MLP neurons of a small language model. Each row is named by its layer, matrix (gate and up: input weights; down: output weights) and neuron, and shows model dimensions 48-239. Each number is 128 + 24 x the weight over its row's rms, rounded and kept within 0 to 255. Numbers have three digits each. A neuron's up and down rows have the sign that makes its largest values positive.
A block is one neuron, or neurons of one layer that tend to fire together. After each block is what it responds to, as a language model described it from the Wikipedia text at the highest values.

L2.gate1444:145098147139127133123125106119140145136172099118120134158145124172146147131141156129147151119070167154075105095096120088114158148151125150094128086095130135126119094156133109162153129111111131094122133153132116144121131123119143147146139157127143117134146133096135098087114069161153130154145076072113081148110114120131090134135127144091146173131101117129116134141094146120113114116108174096082106165106099147128170129154138150121180160144185097161128149164110099160137117114118112143107100138123138130108144109096143130145126162150123143083114107087083122137165109154151102114
L2.up1444:131161161063088118166099170122145081099110142101168153122143129136137105114113130125146135163141137133126161162113090119139113090112138128163159164127155105121102133133147163136161105137100098151157166122125100107126108113151150072118161102085146098144127123111100123042156142143102092160134136102152103133109116097149129127121151122145165130123140144163093107150119136158093124118099086149142125127089116137101146136176115161108111148116153192104123155153135111123138130145120149120138129140138151122103169120109088134140138108140124140107107159094095136105151135132113135156
L2.down1444:114129158153155105069104157133150164116140185124093125149130103121100097104085149112093147114163143142085149144116106150105125149128126129116147116094160135104136106162142149133119141139197110125136138160169156145116097119136120154143130097129126133103125108076110094129121147054089111110144148114139106144109135151144064127127141139127102139149146122127117164137123139082156139119150122156146100115144106130101129155143112122148111126204117114148143118153095136133096104154140140134095116145136091144110141144132179118075137148112134122139165099127159119096145136093134139113
L2.gate1480:169135103146112111102151105158115151101140117164173119170206176150166140133141152124096139129134095137155129100127135131163130128124095074141109132124124153153163085154123122100126094110102148106093135151125099102139121128124118138092113136137148095125114110131138117132140111148125115138103112148105117146116090166145106110102152138141102144115084119194094114138160135117119066126117134116158139115134139135128140121119137115108102135135138108126141139101082150130126094156064121151136155135131144098134156130156100133109170120155138111135118150111122118133113150122127092147
L2.up1480:124123111127127135145157119155136099131170110169122125118149158118188093149130129133100141138166128149125122104124164116159110127164105081138126112103143091169115131165103192108122081132129120109133107147134119097176101127154115103143122154132145114099158079159155160113133062126123125107134144160112073155145091123159103147084125138143153147096095095113107093123154133135177142152127142164098162121093128158096165117147145120099078144105123117126115119128124132095121115135087140149106146163148150145130202115144096162162154085133127153139137156138080135102081117139134149125
L2.down1480:150115120150088137121113144127111178093139143150151114145127153132109152107140120126108133148148117157167102105076098144157110087115158120105092139148146113103151115143115131100118141112139122123132156110086142120138108157147137138097085152144146099118159103106107106113160149056118129108142106147095113161089101141087106117136099138124121088091102106193112097092112131120166125118142136134134111102168136110108103137136158066111120148182148106135102139105137134153138117176116103171141146116151126124114115144135195132122136158163177161104142142125091125174115151106105143130
L2.gate1755:164125121139142177118113115155109143095116133170102164139147120124173097132125172092062166184083119109113100097137108137156136130188155071136161094103130111109080127148123125115111132147159118163143132152107125115170145127142133133169127110127141104116091148119134139129109105153096123145095091089113085101128181131106096109163137116162137121075119169149125121107138132138133142096106143136125121086142121141173133154122085146117091178166116126146105144117143141132152124151111125120104146134113104139123132151193114140113136113104096099109115117155112156135118128135136165104
L2.up1755:169135110113126077111131099143162089104180109159147122127180120147149151114077120136115096133118159147137143119138126117117118124158121115137180063152084134169112126121138107122115168176150129177167122141085131135148099137147069131144127154122173127108142157095161098118152102137113129145082169126126138138128113090135134088130140094151133105118144091151136111180165132111158133133136098155177112156131135152144167129153104133083121120149129127100102117141127153103120144128123136078094136100123138152111164151143132129138122111104131135132147160144145146124129129145177164123
L2.down1755:133102127096118077142116123143141153102118140190170095067157150114141148132124113151150088193120131129146138122121136090149124092102083147134105158105113163165137156141136111155113140122109091129079121141092107137096127154148143101101094136142169157121162117110135139125157127158134108146170135102091124155119147143140129137131100127104109123137136109149122184142140134123144099089163144113165128140129102087116120129142110100063107113176134108170123083109125120127156142090150095107098120083141132169105138132121133139112133079129128161123138131131125160151139113130097155165
L2.gate1780:121126108130132108106111156131133075112194161132092136145165154133106096069078143132118103137116082126155100108169110132162142167134127133150103126120116155147153092160162150120121142085156131145144149149103090107128098153143124112120103115095153155129148148112164126095127094170152082146099099120126134131110116140174119154131106166110175147110122134173085138157097163153158084117111122126143069140121096128117141137119101153108128124119165137143106130155130132155134090168143149147116163124145131128146150084165132130103133121167114113114071118067113163109122137142115161159
L2.up1780:171146130119101141127158116128163122124132124121135106160136135123137133138129136107103063140123144156141155108120157101126132131173112139137132092129128143108152108137126126106088131128138107150114146143139169117134133130105125137109124114090166152106112125092133137111080109112159111123118114096116146123105124131165134127156147135167116071142116149169155139104082120118142096135125170159076134141148131135117156152154125149083174164138130099193168087144099139166155104116130116123121169075124108165113137112138150116134136120108100128137151142103089125120123116098106093138
L2.down1780:137123094118126105150107145119145137112123109104108165122099153177105121134173149106092162149156154157137099103111129141123145143094152093121109096134137096142176173155136111076120141144101083105155136120086120108105110177128128145126134101128139120120149130111106116087112081145115146098105120146145132144091124137145085095131105119111125160122167149162164136152100133144162081090093147137148156130113114132135122111153154073095131183100131128168115145105100152153146150170149146127125132109143140104108113124144114156138148115147157113153127124135164133112091107108122135136
Example-introducing connectives

L8.gate925:152133105146116137136120166145071130125134140133175122147120130134085145131150099142130105197136080126173130118165146111127110158127087145087128116106148161176085140111101098147091120166171122202152110113172109113126081146150111123117125100088099124126114095157119132142130166135098142151107141109114115158170144136142132120111130123114120153133059087105113111135162135128148145149188118073111098167127122151114139144143124105144114124128140166132160160115138160115138169115138118131119143137108105141152123090143136137108111133117156131148134108153148141116090112108109120110
L8.up925:120156110110124153149111156166135138127097166115159162131130136136097182116159117164109136162118140118151120144148106122120121156078116105114135129110133129143164168099092160127111126161194137164122115147131105132120079102130131125076125146115148061091147092153120168106133131107087130150083151125144146168157168144144133145091103158123113106111090098120119111137136143061127125092156144157120153179130142123138136130110080122189108137124139128151114138104133106098118161119099147181127141126114103144117092115197146115104090135151116153169102107141138115118128149141119127104
L8.down925:111144161158179083158109150134097096112127098105137142125112153129140160131159132116154131087137127135092141133118094078093138157157151123176134160088110100122189099120115151131118147115144106115133126175132126152096122119154112140074141127116109132111122120131148079138095133016143107157090152128131176150128143147108145116127088151142110100127143131113167159145110118140118132124122161137132162163140094126122099098075143117139135114141120138093111136146115104101090137170073180151085090138115130104118131093121108141145172119166134123113116128148148117145125127161122107124
Mid-name word pieces

L5.gate221:164132112156154140088096110115105144102143111121116154082140173117136102124128141135102097122088104113162097147140116117146113156117156139130166130107144121172112156130141151143074174122100160112090163106093154098115137102156082156149143106134094119121090131155126142111100083129130156095140114130146103145154136146137110134088141109172116121107111101131108137117151132141127139124149139147133093145152134144168102099118112096148114124101126131164101093142126124130110165114167150147119103159135134146104105122131157128106127136134132116128117123108107109146128171161133114116
L5.up221:080118109112128136141116124120131076159126100116092206086166129151107117116131116127150132129110199113120111146117110108166165150096133096131154132128131141171142102169132126131101149148099160123104114105111124134109099132150122118095129117151123097137150109135142108143114144121069120145126136128122074075092122123145191144153098123131094124124112098096135142144104117151103058131117143133121073135139117084130114126145144142131138103105144194114125131124149166162170113167124110150132134096120123165100161136092128142077131090083125142140118112142109118085111141113055109099
L5.down221:125165119154146128125119121156086183072117105147163166117131163107148109094078131125143121136085100158134113111125122102119083150155142145106122094115152104106150109107133090157092184138122113125063122126101051100117092129121104128171144127132140142179134102101144152129103121171103111104141109113145137119087124154142175138129117061169139118110080152079115114145124134132110107099111141130155150146130119141141132122155138106109098152165124098155126087128071140104135107112071163151155144125131122108106125136134084127109143104158116170120145124170158063152148163113126110135
L5.gate985:103150116165153104145110148135115142133119124153117149076152145153120161090126118107177087095131143141135117155131099087133135108170118063154112130130110109120117123137127138123112161173141117115111120137178108095085073117132106105113127109137118154143125151137131165138129138161131141124174071126169107122131100120170154088155137136148144104127067101112134117097129109181133146133137123129122087122122122116112135128102162119110144131122158114183165115096165127134107117137193128128136128102118093140097142138171131157119092129108128132100097150142128108124136138118103153152
L5.up985:142086138155121156133096125112127157123129151111129148126100177098155085111164079127139132146111149128114111126107098157116101149153124118145093095117121113155103109156111116168106153180088124115119119125133143167150170122148161152119155139137083144139151105167154120079139125134086156114162096133162101141116132055142116103148115144115115139146093142132145127074160088139115160160118153164108118132177133115123141142132116107136161130147119146126107105144148125129140147134143136114180107087117071171096142135138132145114126119075126131160078156148142150115095161133136129156
L5.down985:116130131142139091118138107121125107096085113134133165117118175116129122141141169132145113111140159093144129142142042153152131144166158160116125081120102177138111101089099079132105115105134124089135133149128160127135132098147145123119142079101133190123091103141105139084130140084129146141132103122125096136117094111137154083147140123181116085149101144106131081092168078138090116112094118145092150152134171141147146162106119075104120113183153127139071093126155119123102107084109120104117132115143127109087126088128111140125147112096181122141096128144184142125109129126171120131
L5.gate1549:146098108096087114044112108145112161125114144124099141116124146134117150073185103184132092162087174115178090172154124124111133131171136127104149114134089122139113141154120184113127133119155121105145161116165129091133120075154125152115135127095135104164129147150134123136120103146129086127121112156140139137108130180173140117048111151135125128146087095091151138099150109139089140137155145123126085164125161134156136139054083138154123099142125138155103130153169115139117147132165155110105109121104126169071151108128125132121160127111186147138098110135111165096111147166101119150
L5.up1549:130135142176146160106160109130151127100122100168108138100155136122115146097137140142123077146129154177173132104081139117109118142178154107167109131128096114148122192115077117104124162098145158164153121139115144138148148133075153099117132129123143142128126111163096131165101116108133108088125102136097100167100154120138127131170057087160108121103146128127147153135147114120101076160187116146149126153133142065109129162134143114122093177139143134136111129144147118149181124134149119118125145105125122120122134136111157167118126127157120124093092165151111176112121120118180131106
L5.down1549:080149161143114109152137109111175107097100114112130124101108139159132117129137132137125136136131155115099148109128152121108115111170124130164185057123148115108128138124147119122119145107142112144126150149112129139120125105139142106140137126107144130147114122152142121129133125143133067161076125155155061092117122131151124143107141077152099062106135181114122131156160080169119095128133129172121136146119142119143125150116151167124091154083144149133100143141114092117164104124100115098116141087121183109137095151112132099149103153088177136145169117192121139152097127084097141152
L5.gate1674:161160125108146118116135115136098083134148140135162095129095145162133131088171105102074134151116099116152134153148144116087126129112146162103113129121117099140090127088119151151126135081124130127162118111111091098147088120163090118123131103101086129131136155114155150150108125126153116116102134132122151122110088133142148125130121121161112134137118069106092107138094098138169138135143136170114130119088140166125112099129167136115128138123155137133126124137123155119119137144163117192095117117089151134170106146143112133123124170113131115132105126114121158153170138160137106124
L5.up1674:130129085155131123135157100109093113146127139128145100150119096124149182124077128075108075162119107099148100119164136135114125156148107178152147130163153155100130202143150140150154151126093150128176116178120138115135140075133059108130116137132159099127133150099129140123136148129103113098177120127158138107116100145117119134097147096101100096135098084087154129101121099132135136135132095121167093147154157188108113147138111137148125129141080131114126107136164124137153104103179122098113120146095071134074150131125145141142131119152161157147127160166200152136098127139172174117
L5.down1674:117130138132182139117060132126199143133097126155162159060092105159134121138101115159188157154152138127073080059156139164124146130122125162141155120130126123133120131132119087100167154141123108148124105139114124115091111128159122121180117105122143151164135109112101144115139123022097128131105086138128171113127083146139168149124112114120103053082133147117153117117129114113115134118128139152114200128126131100168149146106142130111103110109117107147111132139137149093149150120116161137147105077101137123145083100124155138125118128126108142139129147139128150149135143183145147150
Noun after determiner

L8.gate1921:140146146096200116118171117099147106124168091123149177146081118149109147134177108140141153097113103175128186102098152110104128136146140136156147130085159109136121114147119164119112124098134138141141100103147110149138124111134156167125139166093094125143135153139127139107165119131109121135138117122117105096167149138149131095135107118131109127164149125116145135135132060102147133102127165084100112155167096153114144158111129130082147128138130185154141129174115152095143137116135163131116124094116140117094113145164098109103055154104142104106150109117140108112140150119151105113
L8.up1921:124130129129122115125146123119157131127116081127161139120093141166108118134148130097154182108109139117143148114125185157169097105110156147101109134115125142127150109135093160129156122161169112145118100146082130150103120142113147106137107157116167175148146117110120089161154105104097090103116142124110116119160138138125136117175102138162119133134139135099122095142101117097115123119108118119116121163131120114152117083110169128108145138130121134148137127143098160116126123115145113084116097126154146127156141174121076153115151123156136101139133122114108166133115109109113111134
L8.down1921:170152122106156105113112102135150144100139070130102106134127126142118126113137117136086117135142131103072121101130128121128082172129155115116138137170093089128126135098121125116128090137129096128114127113096122104165117106131140105115109117138150132126152167066151133138114137009157188112127120132074136120141143113156140150093112105174118174164158117090122120072134128152100113093119133103110159148111093141146171110157118121126132110142117112103159103124137136100130104137171124154135145132110154165139117145137136141121144122152132131086132119149117138117165104127119166134
List and section openers

L2.gate155:149149083156109125169113123099111118148171133155124119158126127104154099147120103134173168136160143169121124152093109139143122122112118172114148148123144112108109129136137095106117123108115113102108094092134152165132111190108095150170092140113103121116120098109145156127094142129133146136157195146122101148116093093153109119150104093175133094142136121116143112142120122123173129151137119130163109121100127148156125134146129155112113128132117119138151122171164120083120154126142090138103144163130130097114125089151088166121134092109172160137161150115104125087112127162149120149
L2.up155:167134089165165126142139102101108160133180126098132181163150121147137098118114111158150147116120126117108155147117129166142087138133108160105122158132166140128110122146129082118131109119130134107111136104160125161136130147092110147188128127134107155097126091089120147132139147130121138166128163102132126162095135133152114105124113098135122128113130120077160133112108137123139106117097141136191142114078146122155142144125130164129112141131149116142140141161106102139133124157140117130080127137144098113143104056133096162135118104087180136123137131100105146109139114164138185144
L2.down155:149151139179159162131097123153110132128142141136114148102144115099162122146110148126149128099126098163146110102104113159142087127116099145121139157135160090140149129159116085119123145076112168145138123147123105130116136125105119120114160088124087084119113072127118130114151114000158167110162130139153147145098159124109124123144176106164128032095132141139122123114128126114124147162122102107144104123089109155120112140116142134106115136173120123106117125155161112087160152149120125092076116118109093131131130119134114169114107114109134135124123170122142133138102124119129170150
L2.gate202:154151143160157166143144189128115155117148127168131069132114131133102139084101135096105130130092096141125139127132101065113145164110094108125138114076109144160105132095114116174160149107135130144113128092133150144122127112146134101098165100135180107120132151109138131100150132176144140139130127106113127143118090153114113124076125107111147138139119125176088091136115144115123142136132101144128087146103142125167149120091166139113147140106126169126132143119092148110154142149134108109148122127126142122131105100146181152124133096096109125098066121145127118135174156158134100138
L2.up202:128154122137098155142139135138165137145169185192124105124134143146129127120095126106111138133135159109188092097123151117105165173174136129125112118119109127135133143121104164146158121119139097098090080124135147167145128130102134109123135140082145084157139129122178142120166140160124107113187166132108133133127137169086153138127103103115136126150136148142149143130150110121138098106150141135158134104123199103131189161073158124113177104145086084171188163111080147132149171102129125104125163121093171147138146128101112168095120130135136143133111111121117129109126123153131134136
L2.down202:141148173158132133168158156150110117162124129142135138111141158145135194102093118140103119147121087107130117157150112098131167107129069159117120133138132149115086121089121116157114165087118111132099145133129167161144124093111153094105143110114159096143120155124131124125152140118145116123154113131082140164145125145128147135128138143177135075138086125166081116178126114098162159122131106133152136153113190106162141127108157189125125137106099146141140153136078130130138123118125134147119112091100145123104152108143130163128157113095117076142080099120135111151147127165127089180
L2.gate377:121092149096145133133130092063136148104160144118172085129128154136112131092105109106103124103176117094155159212186136107106150156138138123123143179098128131121112141155107123113130099130117101076105098080155108134101124127133142134121146142102102100119127142154142121090170150095127171121116161157147137102165139141109115150094078107122100097114160114118146135104149138114151140174165103175139170107101155158159116152107116148119095133107112105119157156114125130102143162150138112120122120134116094136140106159142130133134131142102161114132154148142148126140144140150131121154
L2.up377:177174109139106130106094148147163110131126150149100146146153144077111126179129096105158124117109165173130124138092116090081111155128182151155141126144129117159127193130166148136109122127121145115133120131137185137135147117156176145128137166092115159148142146131100092065117137124129125141120080099087116129132074123159156182134082126125148136106155073144119116166124132130126156156150138100146122155110071117157119103154132142120194102162160146104166142167071141091180118116093087098099097113112097095110152146144100147105133154098136115081125155193107101176134112097117128137
L2.down377:133131074131115113150115078139138126143070146120134114142147126121118169151164103103174122100118139128160152143162138110129089123140155141130093153072111158156133146115110115165106155165130166117152115097122128144146136123143177127152104179114099108163135090151142144130126117246084092095137116123188131169154126084135139086112086159080111091093108144123126150217143147111122098114093131098147126198126139082118167118106109137121143120109163084126184131116063114127186115140104112126115118106125080095132118131141093081112126166142126069122135120158146113167102116135110139113
L2.gate1229:153170122137158134148147126123073103146165119101175145186132155142143133113101127082182099152142129127111137109128117131133173141151150122098147192113149075117129137114109150134121098124155103119176140109130128131114140159127142158148145125158132133109120054135151157095100123143117173136157151106119115138107109105132099124096157147148157137100142069112154110117117132121160120087132104124140084118112150162124123144147099148141122142116130118165164133144096173094111108113139164136153157109117123109115130139134114153147120150104133187160108161111170137123128184125123104103
L2.up1229:126145090187114117113136116092156094135132130132127137156112147127150090145109126147102149136141131084135142104139109137149119177152112162149114111171154130141092162133120151104102147100124115141109100123136123141134121149078080126145097130102120144128118120084177130137123141148090152107157152126156098133138144089096125096142129094144144135144146158117178118117161119087152128090182130131130167138091182136123119172127156146132135132143123136172112127139099099107169127132173145145124110161135100100099109110115089123098090117179101153166095094145141168097102107151186140142
L2.down1229:160153138133113127160106159150100148150161116130159123144130146125187156149099112140148138099131128162133114129100130162117100081112135127127074166125127103146169154164101113154147155078144126120121144122129120137097128153139112112153147104162141120140071080131115148083085136062182185146171145145144121136096128121086111119089152152132144069107157140104141120128130145139159161103160096156139090118085130129147136175144134121120069136155113145125157143108120136112155149124100152152108160132110142078101112147136091131100110117070101113120142132120150132119125166142135129102
Sports record word

L5.gate414:117086118097113162111144122163124120135155127110142110143136137142164102131107081170115120095130044113156119095134174110143137129126195108124134119119143113121093123149140153110142133084167129133141174080122144085107095147109116121138094122110167147116111101103085114115131124130140113138115110114112134136080121084163176111126132136121131128107128143126147117136145158132147103118096143139123100125102066167119158154104133160105130145141088172140100107146157077144111147179117123158150118103115156142094159125135062130081115122194124147130163144113124099115080124107143147143
L5.up414:105146146128128138120119145165128116086176103149129118120139129135142102141124116125131158144186105171150116148134122128150140126089129121117129076119138112175114144148113131132149138118139135140123142145117124156160121160081152153098140159121101130145118095108091105138120113119142149120163122078143120162130114143137146135143135112121064134151119131141179154146140129166147127105111085142110091178124117110145131159125122133090140134116145141102143121180161143115152183130131120172154140085146115145141183112162137144070166141123146139160153119129125125136124132133109136155
L5.down414:115097117134116156096139149132131137148178169135090137086102171123183166137151115104113177151165154183132132144104095102153194109137150099118170129130140122108114155161114112142060135096129095133118167129074124139108111167135132116080082141155098086099142102137104115107137144061130135112130129129075121147128191169124130141117156092157104101124146136153145108131139136125144119125117089158168123159104113093114117124154145111098106131125102135141123130135141150105140133142106118103161128100116141117144155109123147128108154114132129104164188142093143102147107145129110166131
L5.gate655:100110173117141104130165168167126085117173095154159143105135160153108109106120119125117121153114110097170165154134143116129159133127118115106131165143126158121123124098123105118119170096142149146134118143116082161112106132127147130129104136113117144126175095083145101147091124153093104107140104118153118146134098124159147101124108173118161180119105184129118117133150135133140116065104122094127113126155142121154152101137149128105094150144111099194125145136117144175107108134152138142122103119138109098149167162145120139142164144149148144147137128153154189126143112123160123147
L5.up655:093114102121136110085119111139173090147166113136112116097156126106107110105108119117113086123160114148128127115120133151115148117152128129113138150114112115054129137144139136118140140163134120121121116137098128121105117111133079147147129095096118152099123139134137117152099115120141134148127100088120142101105124137118161100113162150143119160153095128134160153164109150109126138130118138176086122120164085144127123122139103123124181156144099151178112139116150141123092115118120127161109074046090182163110151106133113155134107167086139128128117132162169139132120139145126091139
L5.down655:121151095118099094137138110123136095115118129148073131142108149119132148098159141118115112162151106128134118110101124172110175136097120109134143088124108125113132104098130121114137127134161097062112136113146126131134095138166167140121133130131172122092124097119151117100128146097154145121173109138089114142101109121117178111144110167159139135111137157115158103112119111120160119075124115152085175135126113133133148113159114118118153162183140133168132094156127157110136127106101096129105098123139131163108124142113131122150122110107123081139156147130122169115123103152169067167
L5.gate1185:125143121140196127108122080169091132096142104135131117146111141143145139094146138131145119161126115098133148159154141124151168107117130109150172149129140119104115125120104115096079106088136135126119122139116151094147109097126116113165111114129173074123150142165108085133148132109110116113115119114086168158098146106142121126125135156117103123127142080172136147121132153159108127133109183103181168113176159143124177134146150110104130093140145144138087157149117092147133126097126160115125141147155134115112110136110096115141156112127140077113126169109168100169116137115149103123
L5.up1185:129159139122152153106100155137103112117126145145154153168143131148123119130119113139105150142117160120121135117110132154135137107162114133122129187125107111105155119148133123119130142114175101143132101168110118141112101123127157108118138129098104134119104125085115090125058129115128105130126126119152079110115156115084136118065145124111144136120119134190113158112122138158172128122129126112117127174135102104131114115107137107112154097134167127154110117123131123084119109089153087166104126121146098094154140101164114083102094096122108087152138107169099173093120119143059102141
L5.down1185:138116111129112098147112107109125111130134122090069150080160160116177143099111146141122129148163137151134135136145060162112129093123135113112093120125161142084114149107112107099156179131125130136107145121095123109156110108140119151131130088129145125089178113149151134166138144071119113120138121092092146172113105107112142134159118172187138100116136068123137102132122139139104067079083128149137138103147144164097095137151145109133121149187104135118122109138139111143141141133133118122127143132117165147146134122151125155108104185140147128120136165135093141140159109118157129079
L5.gate1824:181148135156128121114137102173127105154133134164121161153147121123129154092112100145113123139097127139128098098148184157116124149164121141137126178149154125117130075133136113152096173109140117133139079112108167142100076105146103133140162131106149130100142135109108133108127124140126103122105148117116158167091174114139147080139074104114156136117130108117130111104107148122166112113131108113154142135152137151177090115128137123152117154131130130116111143142157166119120123172165132146143154090103114097119128111130109108147133116139114127200092143107081133153145151121154174106
L5.up1824:134093088157104138135149099115148072139129129126127147164065092094118164099110121124144151111148137169139131122152142145103102152151112139186129163158158142133157110168099123143095114139150110135059129171147112169119142092091122155135113143128098102159150109167126141149127156132119129129108127098139161128123151165093126110106123117116107145128125124150138147138156154102127154077100116137110150186106084164152131149139142118098133122149147117137116156127150149149139142108131122147116149127109086130104087083097161117161154183082173126134149178118108166141126123162149139148
L5.down1824:120137140151139158124135105122164158107148141101156097148117086146134114100134114127103125141116141095126137115103140142116168101109148124138102083129112087092139128113123123131121124152122093125131125136106110113156131140161138162133117152121106095127134158115081174098155123093132094104121077139098088089108103104133151119155117178142150129109158196137158123099109140149127126114123144111082131108136091100118149065137127125165174136147145093131114113135135161152118185084158124083156126133109139149109111117165160116074120122140147111096118130094144118142150091078125175114
Example-introducing words